From a checkpoint of a small transformer trained on Wikipedia.
Size: width 320, 5 heads of 64, MLP 1920 SiLU, vocabulary 2048.
Architecture: learned positions, biases, untied embeddings, attention and MLP in parallel.
Training: 1408M tokens, 10944 steps.
MLP neurons of a small language model. Each row is named by its layer, matrix (down: output weights) and neuron, and shows model dimensions 160-319. Each number is 128 + 32 x the weight over its row's rms, rounded and kept within 0 to 255. Numbers have three digits each.
A block is one neuron, or neurons of one layer that tend to fire together. Before each block is what it responds to, as a language model described it from the Wikipedia text at the highest values.

Description: Fires on function words and word pieces in music chart and review text, such as "on" in "number one on the Cashbox", cells of Billboard chart tables, and "reception".
L6.down267:117104149155170058092114158157145073078151101163094171113098118128143125101082144136136144120113157122138189097093181126127067154074128113088111149067146103122108126122155185147141120148140196100090097066123131112112081174075116118084099106152134105098111095155171146143079077171184075164136128119125165153133129149152136110146166156157159132157190127109119115121086080095130167125125134150088092130124121064168170132067101079107118125113126153131134124124102118118113120090154133
L6.down299:105128068127137127154147221118111095122092086171158116129121131059127151174168164129099150148108122083158115103122179066150207134152130127151137088081129107131142132134084131098109108158080101099179091136134142143193116124109133116118114117103139097126084070157105165170091183126080074187122145152124109213132138076119138119196144080137076147132143152097103135153128139141115084096117133126134167132087152182148143112126153129140185136147107171102106092181144111142134112141127157
L6.down755:123164046171119142061150091139100073139106134105129128096131126114121073127118082164114202091127141120101080201158126173117110157166131137157137146146165152161141151130135153110066097143166090180098192089129159120153119176124136097109136106095120189139145097205072116100128185081146124167104096153145130149119143083161140172121147128157153111082159114073197137094089104096127153162148140079136139139149161172104055118069129122161130147102115131118197206088154164113135169113096133
L6.down1112:146129082161091149158122117104113119123144189000072148124141153133092086185132141103129133176152067092137110140163141121134109135100087126125098054122161121147159144137116126116101129165152171081067144107139088146150099160140099171157139174099173094155163117118132137142107097092134116107171135161114180119134137139156181083145141115114076090188167110076122156189095173127078086137144116072144099167146159163110184081107127145151142134084103124139106129098104113147155119157170112

Description: First piece of a four-digit year in dates ("19" in 1938, "20" in 2013), mostly birth and death dates in biographies.
L3.down1106:119120210134168148144124067122141123108136135151112142136153139145089140062129195125179126146144056187138113180152136170162082128153155135152122130127127126129131131136134075129144119113125159107070078156119092136076142101185125107113154095164090055129132078088192135109148162148148179145152139138109136101134173116167147090150121130129165087147105129134157105149125115128191109107113138146159140074189128127163106101116196126137106137101147115156141127158157061157030106132075124
L3.down1267:149079114093174063120146155111166196169099153154131111118103165121085113122156079147130178200132181195090073181043120103155172149124138135113181140176080126146073153066159201170164193149124104120057140131113144103160144048146119181162128171133134114125167125149137132234126133183153162116142098151135153152176090139129096088166052124077165161136094139101115136104106131098110086125176186192069125096101108081139081102118156098107134155133091152115168163157129184106103098115159061

Description: Second word pieces that complete a common word split after its first letters, strongest for w+ife in "his wife", also w+eek, inter+view, pro+ject, Ain'+t.
L3.down779:106037115162140129075143127156136135102154169136167175063153101162149172166162213140146105099111113151183180109140206129112089178159164128089115089096193126154143110162052185093096119129111073103124141139123120148074097080124123111145107116114146084125146107135120071128132136113181155139168128141204151093163109172131115152083160143180107148101098115136054194067087168155105160123084162129110130186076096077106129146094093166079128153126130097119086189185107093091096147054131152
L3.down1344:100087098122136095121107096139112178087105115132169138185114066124158126074082139138159152131115099105171110083111140117144168142198085103142152116146084206142146119116126141101164145090126116158163083146146153121118098121109140103133154070119168068092098129175088106114085177091152103139141105078160136147167143143144096118144143080173128103202102094128100069138130166159103149124153154111145144133108106140091176147135159080108154059145173105179097096163155085100125107140118160

Description: Final word pieces that complete nouns naming people by family or social role, such as w-ife, m-other, daugh-ter, teac-her, sell-er.
L8.down43:133122112083095171143228174124131177091103073130119094094164099055114110103203136099136094118159148189122126134132120106119121130100129184104119132121101140131148106176136128126115095082159115147182052107191137117134121116165097113169107088096141081137074154122162061174086189088102133157135143131152121138178147097083117117095133197112178164155149183093170092146131078089163094133113133177064114122126127115204151095152162114121120118138087139144193079109102066108125127085089136
L8.down282:111137176119125183130137135103110116059184115190169126116108105076145139123117155081121147182108171136086128116161151162128122135122121131096130130112142154069113111149103138181142097140098093181105116169162111211114155110146071130122141133128159146116158094111121090119161130081153094162126127094090129095173122070062118155168085087081147178082102052197121112107160184141118150156178139164063086110063086125099132120166170151072142148109073067130091102135084088102127132159127177
L8.down559:173136118183131121154119109146199106161111128166126066103184177069130133138171087119106149131055130082112147130144104149152148142147101160187128130119112124196159093128133114088110101161075169143169181117132152110086104059111121088127134094138099078072136158160113118130146202128133156184083131174139151151100118204130099145161119090171114143077168139083097146174051150162142135116127119088158102084060077081121103157117132134099095113151135158068147139113155144174118088118161087
L8.down600:157069133121162139154121119174131111075121114125142147106167163074127166189145135082113114191097168139155107110143108113097128179149170139120136088072102101174106143178119161120101160125099203105098117132090124113006060159100182089094153138112141174149159154109106104126124118098102158064138100143151185122103178113143129120081143128133129151124108138094146082117115105172129124134111145160132149147108168085142133121136126153144099136152066152095104181167157132138196144146177137
L8.down786:163145172105149112141146093134144135122125111108117168173058152146134135096142173092032133072123111089150070090134166182087166159165151153218173135167156134112092119193126151066147153195109127098154123088105093111128137091132087148147166198063138088201086101140112112158224113153137134082122128063110162178139097123108133104131069079110142112119123162143160107145114150111128134185136085148163124104111147125103199107131160145078137202063145148165171118140171116096097118139152155
L8.down1081:101158128064181147121099165119142082101063164166125122114170101142141193078139162152109132124161148065109135145140096146110103149085106051106069098129083109124098174072129124113114158095130084127121108107160132056143133204149123122071184158140164085130117132134195134095102164091083097145113113090149188112149144143143151079110105096173119160125087106154180212121086147139118156113148143096171170141109155101143140093125099119184154138173144131068114128053143167091113097110124047
L8.down1253:100168137109145100091167140178133174109148134074148198126127092118160122054130106108106117077069206187113112091178148126128104077165135112116098163113183137118085077104112088086133103140105145187095089159078091126130164150188088167199154124176178131149151102153111120135128135119103110101138083164080120083114128111151078122069115136109069125134128084085138157169097138046169160139111085123102119085113161182105111098172166131119132103122081132104147128161120161183103096154079165
L8.down1813:131124069057064133066037103171074146111130148109155132129097162153112174124105165105176158184066145164141097141154173092139098102088106068104121093158161127142117145144134103121137116095126147146113122142154159126148127139163134153123204183147125096121164168140178171124092123139165119144138084135030099153081104151142078133108155178109108101149083104097114137122140122138045144161087134128115196169120114166076140132156115150174137153102127078141142121135098123179068111160155161

Description: Middle pieces of multi-piece words, strongest for duc in introduced and produced, also stit (institution), lect (intellectual), osition, ect.
L3.down36:181096166127144096138112116128106131108070119155126154124108160108200101109147079153135158180149138121123111131147033085164159121110194116127138144110171203113120161147125115117120141124135092073111177059157123124172116144160173090114107121109145157167120149119141143099092089139116141156175082085150099163105094086144183109124091118128105090153178107130152081146208110110152087159077116089134140121107138130198150124105115154101141062112149119047185144097077132140104197106165111
L3.down1346:140135133165133085100154113107111095052165137181105089153105126125205146173162115112166106108136167088145133166144097091109162092148176072095164098227193130157171131135126129143091133143110105174147128100158172146154118158102086104139128164130154108158165111126169171164083085129172164146094019131114117116138150112135075085130149151171160176185048082150195163181106132151112081112110136136101130159141132154138075121090161131088119132111160077114127142116132120175121161107122165

Description: Tokens opening or completing a person's birth date in biography leads, such as the "(" after a name, "born", year digits like 19'39'.
L6.down241:109183132174178148123119122207101096104146125110126109111097132117220117154132107154066101103149072084129100152124102115186126238111158084119159144124102126103133149079142088077112157108052111151094089151123137171094167098122101114094134145153121154107172177118139104107110096137141145131104163161101097118110157124128100102176114152141101132174126108174167173097162142101099090189158094129125207140138101111136128112098108110091155172175131130172146146161119152158090130126122103
L6.down1003:120119126125093118074105148119102055098127091098126176159164083077160157124119182153087200086105129097113116088125118131096143173128126131166124151130081213135177087113158160119088086116139070095156148130119116159144169118153101114135059159134158065100144115113162060154155169144197170120141097131118151151126205163078119152065187136091113114111138143137108168130165123157217090125122130116197153109111091161107150117099117100125110191090129061152189123155132098133167178086138100
L6.down1109:129100134173089088176101154173074096123102100146157133138148114149166150144118084104098167153125121072165120124145143135183114096114139077173175184153164115147129113141169107092128109065123148106045186128135120069146130162184100077182114135160137173098113179123149085129149106164161156149104118113183109128130152125100105110108180171147084121138103107151080106167145132149117137110144061107163055115103175147146138138095136104129173140211148095151162126159149109143114121179156062
L6.down1912:137187132149107095157118162170112144052140109078173124067086111103161125122115191102148149114101125113168148145142118113132121102142132139093169149123109136130125130068169142135121172128156137131137115075125117171142155161129128137074078083126111105117133046124150180120130114091121095155097146119142106152128140174171063191100164161173171041176098119141134142149148075043101152199142123147143103125110073141132187105133162152091089059148141131126127134134123190126141053150089149

Description: Structural tokens in Wikipedia tables and infoboxes, such as cell pipes, opening parentheses after row labels, "ite" in "Website", and colons after field names.
L3.down773:130174111102145090148119163131140125124194102143077117106116178154112080178091080124152146055126157154191142084076125076097113176162139112143212157125177181089134059098149124111076110089038125120089164169080085121106082125178155113159159106119123141136169114145117143104158152167055114164157135131094132163174109058108185176139109138114159106153152110139114123105139116157149087144152113140212157109113153126121167095102059077169150141105136120096146136108121154138126157123098095
L3.down1799:126105111113180106093156186124123171161084112084095169214153114156083050096140135110144164132145164149186199120173129100089125102166146116143179171092084137055126148117106107163129148123108145088137099136140130125119122116094156069134194089200126092070170152163124142145110183116145118152173123088143100154090104075106114152099153117163140107120143115143064158152098079157091109131119114109118130130132158118147099183125085120155121088123147148084081130158124121116077165092102168

Description: Word pieces completing a field, sport or profession noun before a suffix or role word, such as educ-ation, basket-ball, sc-ient-ist, football coach.
L8.down42:173165096147119127093128146141143130116134125158165126173120161083149142055106144100109063120148095122101127125154151139057103168068083112093116144114159146085083214135128074117124135075146138129078163086157076130145098125122108090111155091078084097114187083108143150167138182115101136198155109133122088136124126163135140135104156118148150077097137088063113101213096148110156107084126116149166215120127121139178109150160117123178134154077119132059187164102113088125131094140135103
L8.down159:223161111125123132101210147125151134088075176109123160042184115158066153164148099117129105111110101189133195149118079110121117157123101178077115146193106154124106171148142136084106090172139174101114141101175086127191095147132133109072145146066121128105149088115108105098112128093112153122108165190134118113126116127184178107116107143136116133156093105199124135111115069078190154145142168114102149062119100128071107115109108188138153181054145175114156162100137109128119196105098080
L8.down345:094134132125179072143103121096103096149129139148144123105083221176094115145176065135165060120135108059095139163069091158134140176190140164083081147140142137127121202098118178131107164184162115093146175085103081148119151169162153115129105169102117145157138113108179121112099155084111129119112129116170121152158182145157179129134131123184180163051153128079157145159123148135117111131039059061146144096106113082069087106145135122162143146118155167117143152107147100111142167153158076
L8.down592:119097105136158141130134125069105126134179092093132091050144178143096163156132016124132082133096082135109143090118120112123057116144147093106066167147118163179136121120113147143155128143168164124201137181124123100170107174081042132065095177118139167093180085110110127206125119110063153093180162079088127145141114130111130137142120120118062116160134197128158135130074134128149158104115142058184132131100189100138123059139156149106131250138114129118143120109161112098132116111151107
L8.down914:124124118086079097067110112149128169128144149194103142128181117140037177131116044132125089129108098103139111076061086154124135119173160111133082138131155083152171147117050122151133218166151090176134169191086108132119122098172118112186116139134105129124094123134105181085101193087083092116063182119133126158124108177130108132131140161137103177161126141127160138124129108117122139134133109134187192159112123065093116132113137106173125126104098118158096144078186089116103160114017111
L8.down1101:080123112112094186079043118121174240135092153086140111094148163108167131114124129111204124138135126088135124095125129120086124148141111144143077156105167111105136088192131131142155153113131173099092101096096122102108086094096050144164147139158131091120130159119119098127130153105121180100139153132167153111135090097110166154169103099097172156158136134144178127126093180188154135124124111104188081136144103104113091140155107131136104118188111155055181189129112112133166113122139097
L8.down1238:114141086139131094120114155098171109157067114113087082185124144115140147098134099081101102168185112116148122142095110155141085115116154125132039193094142135139165231113084168067122169137107129135127106100111096143125117131096194129124125107188125137135100084142168135123122198104155167077096124137114140090142143211188131097138124090101137100118116146089096120157108183182082190134134129134169092116102107106084131129090081168121099187157168112140094117161074136109095176125162170
L8.down1877:105096092129228104095071132130071064128139096170125097118143131168154119157159081119088115093091087131127126183106132155141067066138090164099066163112111081129172079155063189148091113122145121175063170159142105096157133121095099168141160131111176152102144110204125137093076095146171180125136091145153137107144130089147182132177159171114120121148146163124126093159157152176122100108109114117198139161109131106083118130119124129135098132109148117148178092176134106099116110140204120

Description: Word-completing pieces inside names of institutions, legislatures and events, such as Congr-ess, Res-earch, Instit-ute, plus linking "of" or "(".
L6.down160:132153102152058161141156128213153160139132145147113136078164102104162112155085176094121195200125158120105129090119099161100151097192084158112157160098092167131083098103151111120117141123145080072120085156190094108178148106124130126112142145154086066183156185099084116126151106109140125137140151144142137074112081110154151146128133126102107115152172138101144122103178091112140148155110111121122096165165075101072107081174143104117099151149159164158148154164140108127222184108148126
L6.down213:117160104093114127097152124142074095070126164178095080167094137191132143126123150113092137175051111161070126136109117085098134113186174148181137127124193103161080181136158132125093131135112161131123120117187144170147132132168139129110200135058162131108100139088143159081140161142106118175128137115194111189055142101128134163152110150086151089125127144083100105143137100165162107139079094112165062152135106121129129127083166128153083099135148145100116154169121090181136129088131103
L6.down224:132062173119118127090176131111135125130121150100163177109113111109115183064114072183122100149123163090083209168101077081154074123118148127121136111102166071086117181134154109178186092117152142080167086157101176201170123111141186173094145108073174160101100094178078097120093179190090129058121112127113143081120151129089098133117105166129130140109130215184113141109143121182110145187073100149169119156151139131130095043112163124110136099148136098095132093119155107068153165166139167
L6.down430:113118098075116137147131090116145138119111156188163093164082165116098152093156090139129096170124041041161136083170153148105138159105168109174076093145137129130168151113109144222137139145124172186151162082142099164085144136132136164100107100126165140167134093174116153178045143121147101155126103168138144128155148073157169131146100094123112095138165150077172131148176144103084090149112079092134097121144155091094056105107172078188135140128099105107086122163132132153117112142130074

Description: Fires on the last token of a word just before a person's name is expected: role-noun endings (drummer, painter, songwriter) and linking words (son of, founded by).
L6.down49:108143129131106109123096145106088145106134122089154124149211156123168137159126156075173120129157053189098164145139114105000067079116082116091115141161137168083072189147164162130107129123115147127134084116074158111105121107109096182133096123099097139123071126131172123136099103136139116178120097111167197132147067120153115149137100156109066132127143130101154163115182159081150074141160125082152139106182113092117121169160136163150092107134149116112134134161134101126184170124179155
L6.down468:128142127094110107111132149163128165094131120122180165145133158194126152172096127145128126148174152140139160101124151119085049125111135087094100122115157135133097155108130118119136140182090049141125114097069145139093148096139129188096147105127113076093099101166117150111152124103158129104109121126218172050119140104176128152147096174110083130107164065093103139101177115146100140152173204119115096170193142141150141133121137112179098072103129115101134184157135127146148103170098164
L6.down791:118085098071100091092083115133158157097116120149100129127148151138109185127104155108183099120101158113125169102113159147108059130085119127082092121109210143098101190134140166139137079144167139087094134101112146148127091097097115181136154132142109110130104152108152123188066137121095090129211100181138150098109121186116117150132143171093063136199107055153169114168156102119084081139161153152153154121153070168108133147157136121123125136158142123150116133119153094128160146132154125
L6.down1425:210090052081116127155142140161189114170119196105130164128175150152178074149166087129115165138122151126107151105171122136132163114099139142114155084095190102116116123128127098074141092118103037151132140096171145103099136140126153169117085125106078148119137086110175099132120115179130162094071062174124139138189110172129204121147159067129121145134120149095094175090164081141119091155177149141110147113180166111189122084144098148155100091107143120144100144126113144082148128126138111

Description: Middle word-piece stems of split multi-token words, right before a suffix such as -ed, -ing or -ion, e.g. obs-erv-ed, comb-in-ing, exp-ect-ations.
L8.down130:150114087236147103105117110140115162117149151156079075117199114166076153116132107140120135142175116083118095088127112141107105156090092122162139133157173141138125078132122156146155136179061121164057137142116114135077149098135113116103212087139163146185058147159101197085104094097084122102142157096115158131076080204126107111136108087126101102117164068093140108136181114136073095137123101156144140175174156121127127075152139086105119120084060087114184124068137117153119114104121091
L8.down207:169184172162121126073093135134182177106179159163102140157104116186176124158101095186161160110149113169072194079111134164147154091095109112137112148118133124160123147172118115168070143148124125139127128141110158133119105135098100115123109119130131111132125162164191170129114158128083149076149168100078109104137098093106190139173147144117169182105142058165144162160116151123114095180107097119105157130104051158120041150099199138110142098154098114136130014096173113080140110069127091
L8.down277:170160105181073108152069118100140078143109155155159165097155151133168136159091140095116121145075137088123157134096130109219162097126108173124162164151134159162131112173133108069134157171117127167139122109118126118141122089164082150113175142118154092076082125115115156144153154108089107166118124116152106197092088150177144100145125055147073115112149124121117076150175199080095126136149106130150158158101101144150108124160131122106148169139104042190156159115123069098130190137118140
L8.down796:117115103176187121129144108137153107172125117152157118136140094156135139131162086134129123115146082153193160134149107138094136145139137092089164128117182157146172073113132148127125093102172134174104210121142096114132048083169109136108146151140164097123145113166124144127097094145114143154143095123050140117093063099184088099138100130119139076056141143128145127127123144203138117113088176148128123129123163089089069161091153160143080124107046169125120107089119125102130100148134104
L8.down857:127122120146162111131105127155108186151191094142080104091157140150195144161096172103132086175108176136085069092079133151125114127141144133121105163100134112194098101150116138099148116108105142116190142160126146119102090102132066131149098125132082120146130114127093130110087121139147123141150148124119079124194144142122117137124140133134116160146124083125168176160133100128157130196085180194129086164049111136152095096097142121085075131155177126081138155112100124092139131057202096
L8.down1031:069166106170110147137118140159141177095172129113121116100179100116122148124143146104190091107074132179145093099146122129152081105102124130093134139134155095144111109110141207064138131140158061136099027151142111093098114072195142115127165210163162139160126039148155151120086090105122125121124041097105133170110098130138144104137081155124127137145159109093089140112148147117154105166134057182135129113135139118087136104127172116150052136159141147150086147136173088086109133126172147
L8.down1300:182128090151108132109107124084184077145109111143133143139150156098125164087138052121172128067104125118114135120168128042120027153130079136141139159135131094181065076141047101080118146076158102122157145112116117074120103119117201157157156131106140112148137166200115119152078123156075172104165145118174105108095152151122114137192132152100125102093104143055168132165116164140123157153147124100096099122172123167095114109110145145120164118119141136167131117099130092098152102146111170
L8.down1657:152104164118179180116110103127100115129138102144110128131141079193073216131112106168113124065159165098088107106137144090128143155136177129087135162139088108103122136128133137129158190126100094159147067124111148096119066095088178174103188105122148103132071150219147159167088124169134096122154170102118145127157161151152222080065107098166108123166165138144064152098078118176127128142075143132154110144154115122053167121114153131163141100149038109107163120150155110103125113113083103

Description: Fires on the space or token right after a month name or "on", where a day number comes next ("April 12", "on 24 January"), and on "gr" starts and "(".
L8.down197:142076101144131123104099138129119157119126166074121121150097159129095052168152110093133139136160154168129154143104113180127160118121121095117076150074195176144063121100066138163193103136151115148120133167127173146146145177113137149138113150132144111085071104111142142101160123152139152138144071155127144109097050134097088158169114135111174157184103167184113072111139144144099151081136171114115118154148140130123163157114175129199149137131114092165160147188181079101089100148135137
L8.down633:088098189061090104091079137139131114072124160155167112091192134135074159098100109053146162120144138104125176075105152171064092097112139086095089119079094144085103069134158108149152138107104146158165109092113169133176104063082144103136140135143102098130132135095143049191091139122114148096070102147093149174121162096083061154146076143164120135157117104118123136109131094141115119159150115120152111124105075156153114142091175148154125127168115121120158163167088091148149082146173174
L8.down844:169144113106139169136101153089185074228159090153163097200131195082091170137175158129149121120121122112130103162102084130092112172158073179188083130140091108127102194146139098140166090079177126096130147117096100124095089144129115161168089099112163128120116125148145086089139098132154148146120083096181150133090148130161116173137137104110125148111148123134139113166103103104167112108129141096138098098141139142119110142140106099077150113132113130145130092150101080173087131124135075
L8.down887:143116089095077164132107102133102151136171091155174092122157103080086108213168053134092146093102106162097140165140144177140113178122099092133174129084189121149094179098118121092193175166149156120124093148131115108128144175114130127153188121114180131119145103110127159131169131108102097088116199148185108158087160133123071162132174139193125109129117128113161132187133138088098168187133118116093094162163152069202104088125150082102096081137147126120107134061164165110162089145103128
L8.down1268:114117205109093148099214199160169115195156148083165098142209094148141092180134190083090102120116166093159081128121087148140108080100124159114163144147117116068123137120147122160110146157145105128146081163080077184132165100105129140114121108123142121074114186148113165162139107100112125138093083099167120105054146124112095082168146149169093116111100110123141112146149114135092173130154174150086117175157093095164157101066113124114164157108163113166078143158178150113121137086165095
L8.down1271:183108158113143123149166116133136108149165082099111126175167104074164120149153109078085092137087138178135135099102124142142099114117164140140114108076156112143166118076091100132091112099073103149118126156086216093146192099076161084146130099152151165149093141133095126129083111134097162161129113158109166080154072135130123171126115165117107105082085124097059149137100115127111048101159040094130106103083098080133103111170086100117137155159145070169129111136167102130119159098158179
L8.down1371:063137117158120178201127144083153129171169093120132126147156122180133108098199155126134080132073141143162122176072081157152163143163115174130171076172140134128131122148126095179120176097143078131130063110141074116122136116145097102155094211101190127100126061112146138110134141122138157151163105129133201107161137136169081061126182158145158062173140122121143075111133132071078097099132119115159114107133179168082202147109138185164124168164185173133106114135136197167110139138111151
L8.down1757:137141112131119148157140115141060133091138105180136103125166163128192168120055123163108062134141195148105177099134122151107144084148144126151132219172050141075076124048113081157116104149129102091119062167104147135105181136144185087149126140085159186174069106117060145150120094171126097148147156145167135152116140166118099111093097176156173087144115117164096138075154150134151174165096157077122106065128185085151138078113123162060115206144117095133085096115130087122132154158125060